Weights of a small transformer language model.
Architecture: RMSNorm before each block, learned positions, no biases in attention or MLP, untied embeddings.
MLP neurons of a small language model. Each row is named by its layer, matrix (gate and up: input weights) and neuron, and shows model dimensions 576-671. Each number is 500 + 25 x the weight over its row's rms, rounded and kept within 0 to 999. Numbers have three digits each. A neuron's up and down rows have the sign that makes its largest values positive.
A block is one neuron, or neurons of one layer that tend to fire together. After each block is what it responds to, as a language model described it from the Wikipedia text at the highest values.

L10.gate734:493477487457520512502475490519484527505531506529513539493484529503479497503536478475497550495542511522550477508544498492509516460489492494471519510512495498473465507508540481521475482542490451481514473529487508480523480503511492506469503510475481499523500464482536473527490501518520517459
L10.up734:494488524507507483504512484498471510516469469475502482451509543495494505540511466457520517511489489480535465453517578490460467476502501482504522479496494530517445471519495492481493503538499533501498493500499482480543506486493504534459485508446485483500515518514532505489519498460526561492
L10.gate905:487482489433488454499538514501544502491498497486515523513518513521522506537486499497512533532523458473495499468531505479542534524487519484492514500498505517478509508508490468500512513525499479484471463452499463496492507488489470510520530521519525517526501499517435500463506502526497484536
L10.up905:498515493499528494518509497477504518495512502506471531497478543476546496518508541492502476502516457500483457462493524510490436530517567475532499534502498488514471458519518460530476485469489473500524493491526512485507508424529526481483504489470516527505511515467555513510516519491495527473
L10.gate1103:524500485468515504469495521485512536534484497514520483521477480550460476482514466511449490495489485482482491470545473439501482490538521505499473509504508523514493501501480478484481480503510496486478464454522502497517476494535502478494517514533444434501479534469510521528450526476471451509
L10.up1103:507476478498487479498470472508493482501520502476483520510475530486497475477511501501510515486502509504488492496486485562475501496527422471539502502575476502476520484479480468510507499503500492488478474539470495501468490524475497512535497505484521523480530475434526509491548498496515523499
L10.gate1320:481506559495503494508503552513505480482493530440520482551456526526565491498481518536477521464510495523449435479530508481465515477481482527506498505535502528500562508504471498490561500470503494550499502515495479491495511479514522530511504459509466515517493513499510540534481531434475516502
L10.up1320:513443485456480539481523514482486519490516530499532510532543475482517496502499473490512551514473491487433512514465526449494496494534513509487478482528479510489508540558449560515456484478529532489544531508515488494495498492454452486476480504577533502499549494507483494483451497537522495524
Final token of a multi-token proper name repeated from earlier text as a sentence subject, e.g. Carl-son, Air Liqu-ide, Organic Valley.

L8.gate158:507493501516524488472481501511530455476515475531511489491471527531502485500469451460491518503509513488469543453491526508477472507464491476495480452481508489469454459483481534529492520435484477521515451486491488505516507492497466516456458494517530536487479518521531524524520535480543528463
L8.up158:526483509564463498521518480529447486513539508517525479481506484483547513489502500486507475495507489488494527505541546516470466517491484513482505522470498490461483551446507515504448507506513548535523513537512506485507467518472524502462486522517496472494458513512530477487459487542530489512
L8.gate442:471476507519489478513523492507524466514509506505486509535522513529514486543467523494476543489495449483518518504446505580486515538511467495503519521501509511510499509515474489480521472540499531497502505530512480500482437492480509535457519465490487487489497476472515451469460522482499525549
L8.up442:540530547477493512524484518467509501505469570508522509446539508480464494491505517536482502536492524513470531497510484499490515542529473528465494500479523469508512495505476521506492511529440510521457432548499524533476471481475496504516507555522541484487494535503462475466500520515479482486
L8.gate456:477530488532528460536465487496519507517491501525522480509543534486498488471482494517514534507500501516529525477482495490516453505499477503504465478495509525496509502509518502490469485496509471512455525476482517451497503480476475507499525521499533512518491501534484446501485500508544463477
L8.up456:475500486520506526514485544489456519541524512468505473470481446482499512511477511500448454454473554509497467517472492475454518459481530512469509547491488448508506473504520505489539518487466487494508459526495550504537528539496498496487489500497560538466494514531484523515462539547506473458
L8.gate708:502489474532496489472492504503512514522531483533516494508492515529500517541467509499480490523510489514463501507458517494524486496490518508447510500512512508476505518493515473512517515461536515578497492535492469497495464518472510527474473528579452505507493502513551519492538458499512495540
L8.up708:506502464507463508503508519496505519530532478480503470495552553488511543505521464485491523457527492493515495545477509514510504468514488482482523507520488465515483563509504482537533476520476481521519488526496488502495518470486472497451434509523479504480541485501541511515504506503485494546
L8.gate1115:512492522490512484466545489514517525510542484517486479474469532492532476520467527495491481486507530458496515494479492473488589514507529477492474497498487533471478505504517467483520539471518511473515497494467466498534505506528481509512483527477542528459451480484510465456502474440494487567
L8.up1115:482516504537513483547491498485496521504533492508536519497515483514483480544484492488480521517473556497508529488485494509491519521491525489523500517487514495515503486502533487501531527487494489505513488532529499503462571481489472434502439513528489539492481492481509515509515459512477477475
L8.gate1196:500483484519538509496505507497515532501497529457526423525462495515504510476490464436481488527473502508471498461458476488503506520487516477509525519487431520475457527514468515463527513507511487505485506515500449502521493496530484492479510510489511492486463519508543510493494482478449514487
L8.up1196:481473495513486521540469505488486497483515474504499501515521498482543527489481503483492520520478456476473507470491500486488511522496457509503477508479508521512510517475478495507493541541474525500514468499538498526483475495496503511516543481506479473461469521485506483491485499537498507480
L8.gate1206:481506459481482536498511471469548516510514520483449505465492495488515501498492503515488493484539479493477470500508483495493476486476505532543509498475506499504491448512482525475481483506455534484476485542541500539550466482513486529500534526505504482510479468499509465516529501508513515453
L8.up1206:477556461477517468488510499536534510440529445437490521533516467534476508504490492512487484457524490489453513470523483477477497512507438500525509497491476518459522466497496479487518493471487508509492507542541499522506536509560532520488552541496497489510496502445506489492520517507534480495
L8.gate1754:498498459503550495487494493461506485481487470470491485481477481506498475501455445461488499483505514522497507492456522501481524515489541479537501471462550475518517462496467515517484482516488534468476513456481474499521491525506517535477509491470561475480499489480484497507520503521444490488
L8.up1754:511552466506507478519481479501481533518511498528494516466478472489543524513513491431515486514471488485489496509501495515478509473491476519491534496500510496489495510450509469499507504450494541475509562480453539499519468500489515498501496498506479510463524499480508515534478492523499498558
Tokens inside dates and coordinates: the comma after a day, month names after a day, the first digit of birth years, and ′ minute marks.

L10.gate326:486466509537473535492514521486536522491476486476510506500522521547514496516524482495470538508496480508542463537479499499498480478488499502534498473528536497489503526491409502530471504520484443516481498522538516495506529517514463500509535500511463558466477530532551530536498433527508516469
L10.up326:516468505509523531489509448449498559463538505514464490474483504463526519520497491529523489527474494490498478515473540489499509522501466475493479527511440503477485508508500473571427511471493500498488490498493453465482502487455495509486496493511461516496499544479504527474499511519483480497
L10.gate366:521472514541487496492458476512528562491561469497510480488464447478506464485496501462530540498524491517479484495469525479494505477508469453515514531510507487505506519491478512519514441529476512490486505496493502517466512503465507452492520479544514504502539480485513491498467523524516495493
L10.up366:484521488517577497453459507458475506509497528499513471488447492502485489536465520508501470565488499517474483473517512493482544529527522497525473495476496456504489483523508503475451541519525490477515519543513533459484490483506473459501485504542452449483520487528559505484508508495513528536
L10.gate881:463505527520511538488474510475507497485458483520519521505487454497503488490498536475506517524499516515510480529521491493523504532501474478499449525488538493474517542511521487473521500504484504500469520496495472561531472508531522514481479517539522475421510536497518473473493541484509502505
L10.up881:459532476498489477527526467463496517510467482464471510504473498457510478475518477505498490476516526472545465485514468541482527492506441507453462484507500560462493485490499506507475489491516525529507503552514448525481522497492464506559478522493549522549456512468518488453513462489469478455
L10.gate1011:472491541565479515469479497480532482490502437520509504550480531479496450513550496462511487491459475533522485488534503476500473508531494515507510535495490498492530530518479485532497519505483473533494502509484507499514532479494528483470531503525461510492505510511477492577509550538535525475
L10.up1011:500506458502511538521470511509500537490550480469512447477508554442509530483510505467522527506524502527534516443498489472471499503513479500452525492494472498476488509554475487499516473515485510504498537530508506501481499478472512498484516499504501479508449498488491494487462471476480484472
Last digits of a birth year split after a leading 1 in name lifespans like (1905–1992), (1842–1889); also longitude degrees in coordinates and years in tables.

L5.gate424:461483480513475522524511455538491524468507498512516477478508521518509504548468554453458520526513519528516528512455492516450515513521479502483469494563486498501485516518483539492506485504468497418518445468525481484471506479473496513500515552498501486523479473494566507482513520483511470533
L5.up424:534473487497501551515505528466482499447472496496541518470473484484521515543447486519518530514509494450490472471492474483523469514514530515524515474494477476470477508512492488519514498487530559486482471545514512443457490528492479498441511486505500512492503483543548488485493499502516516467
L5.gate816:505520497554572493516462499493495490539502485508510476490540466553495480500504513454510518501482520524507489498457510494514508497518520525465512467499487482504502502523514468503505533465514500505475491507483516495532480472523493511547505524557528476509537497455502509527480518548502480499
L5.up816:511493501519517488528468487476479456451475503499481484500551511506529488524508515434499499486526557486537492490551476507508523503528467485517541492515503506513549531512467524488527481478515498471492492476469495513511501499552501521507507553515486536519516517504493519494521508533513516505
Month names inside full dates such as 27 March 1977 or born February 15, plus digits within years and scores, and mid-word pieces of foreign names (N-ich-olls, Ru-hr).

L8.gate369:448504522515497462488485499504519508465544495502554544483494536531495484492506531530505493539493469504513498472548543504469497496517490544503484498496517502478499505520474535495520502482458497482512450496522534470517496520484483521453477522480497538536491508487511455474483544459518487507
L8.up369:493510470489469508486511527515478505474478456517526504517472509478498522509465509504494532491519488439495515515505512487470483495528506539519521517517464509496506498514453518521524505474467547516496513483517502494502477522466492473518530513462530524519480517501511476503497499518538494531
L8.gate437:479487502460465476481499514528501481473513558523493527500491483490444488479523482510478519456532503487522515463480521452547532472547496501510496496509507509509477483479528522516497495480450483476509477508538565540508528484510506539474486505504468503502489529511536493483511519460486480488
L8.up437:475483486500526471506490526521533516476454460501489555497496507504525483492469461510514472488497529484554463536505520471486512503531500515502530470499487484482481446491490535548482534476478486441540461483523535478492503542464472476531517513523521501476491493434483517519465523504431474500
L8.gate770:474528536527444491486515507518503528509488494506460518472519501464515514504486503522504506484492513514532550516495469481504484494498536546501512538492538502511493440507505522452469539491516511486496499472500505477517490492523533495493502480502517504501449517474510583508480483485499536509
L8.up770:487460479537473472534524521501493478553489511540489507498478500485445497472454470516494520472485538484517480499490458469542526488536502500467513503481463456497491506491482482473478493539465485538520446510532495471508481586500492537499469505515476544540531471505478517515517492485469507537
L8.gate1101:481481496498484483509499507524477510496510489470494564480470473514540498543507480453474503502495545467482531540474426516476486463560495519518491529480488507537485476529453548502489475495455491505467498537487524501530501507452522528524529515524497544462460519446536527495526463499480497468
L8.up1101:496505491504483463518501479486506507455490505461528499503502504492543495547488485498503499522476486521487509503500475513506519458514515490478472489531496482522493467482459465503543527523537488530465483508556436492502486475530482511504515493488491516492490491483468518449477478534504508486
L8.gate1176:517469494513493525471489518500478477505494498489493463511488444536508483468506508469510508500544467503490476464459470512495497495456470499519505537521525512527521517479483528492453516538466519549483470481475526462500513499506459489492487509508461475507501496515479461461496522519456484506
L8.up1176:460472450449488487533499524505479528509498498512525494481508497478454541512546485474438505543476448494525461513490541496519512475518548485510542538516501501511518564535502497504473497485486473508515463496497533516506512516506529517512444444512509500502555523513505518526499514512533533482
L8.gate1222:469523497494519502476530550511542494497536513502506510483491461527528528480496499491503498473498480500516492458522476510522460491468500502483548483511492501489493567506468498506451496487441518478527510508502506490533476529508460467517554520532519528462514478473515483489531506436556550521
L8.up1222:526505486488467505476496522499481521493534512481478514489442511525483507523498508478544432533533467448504475501480524486483478506483496510489474545516503481502486482453469521474544439493462476520492544496499480479475531500485478564491504521481493499480455495502482516506499535488501499483
L8.gate1224:512459484486486506483503483496545506461457499506512455467503543476490506517464473521520439552538513471544488495511507524500485512503502541520451544501487490479488468561513516498512489521497467514501530492485496479495460487485482512518469520545499533506483506494464514522529450476495529470
L8.up1224:513484529509497510486521485493492515557500534451498491503529449518491499515506493511477473492513483498487525515500515511484515489580513517506527513491528514472457532498531495503528506492451547494454490509497513478474510522491466490524469531518468501494536471505543488548507504527507524506
L8.gate1974:539504489544550483512507534528570537490484479533470472497476461484482477482481471541522472488537495510470503484472497495506453470494442508476513488517491457489498478494546492491523505504493477520504529532494537540462451524504487529473483521478470521503492501487504489489517481543524487502
L8.up1974:460489463516522455493471494496478497506501512503502464505498489491558518488454494474524544549474518493492507517464492492487504521509513509518496491506469516519439562502487504541524455464523529495538503482531473520459489515486452497528506514488454517483462521473478550498517453478477497474
Final pieces of split proper names (Picas|so, Rimb|aud, Mao Zed|ong) and the year after an en dash in season ranges (2014–15), often in stats tables.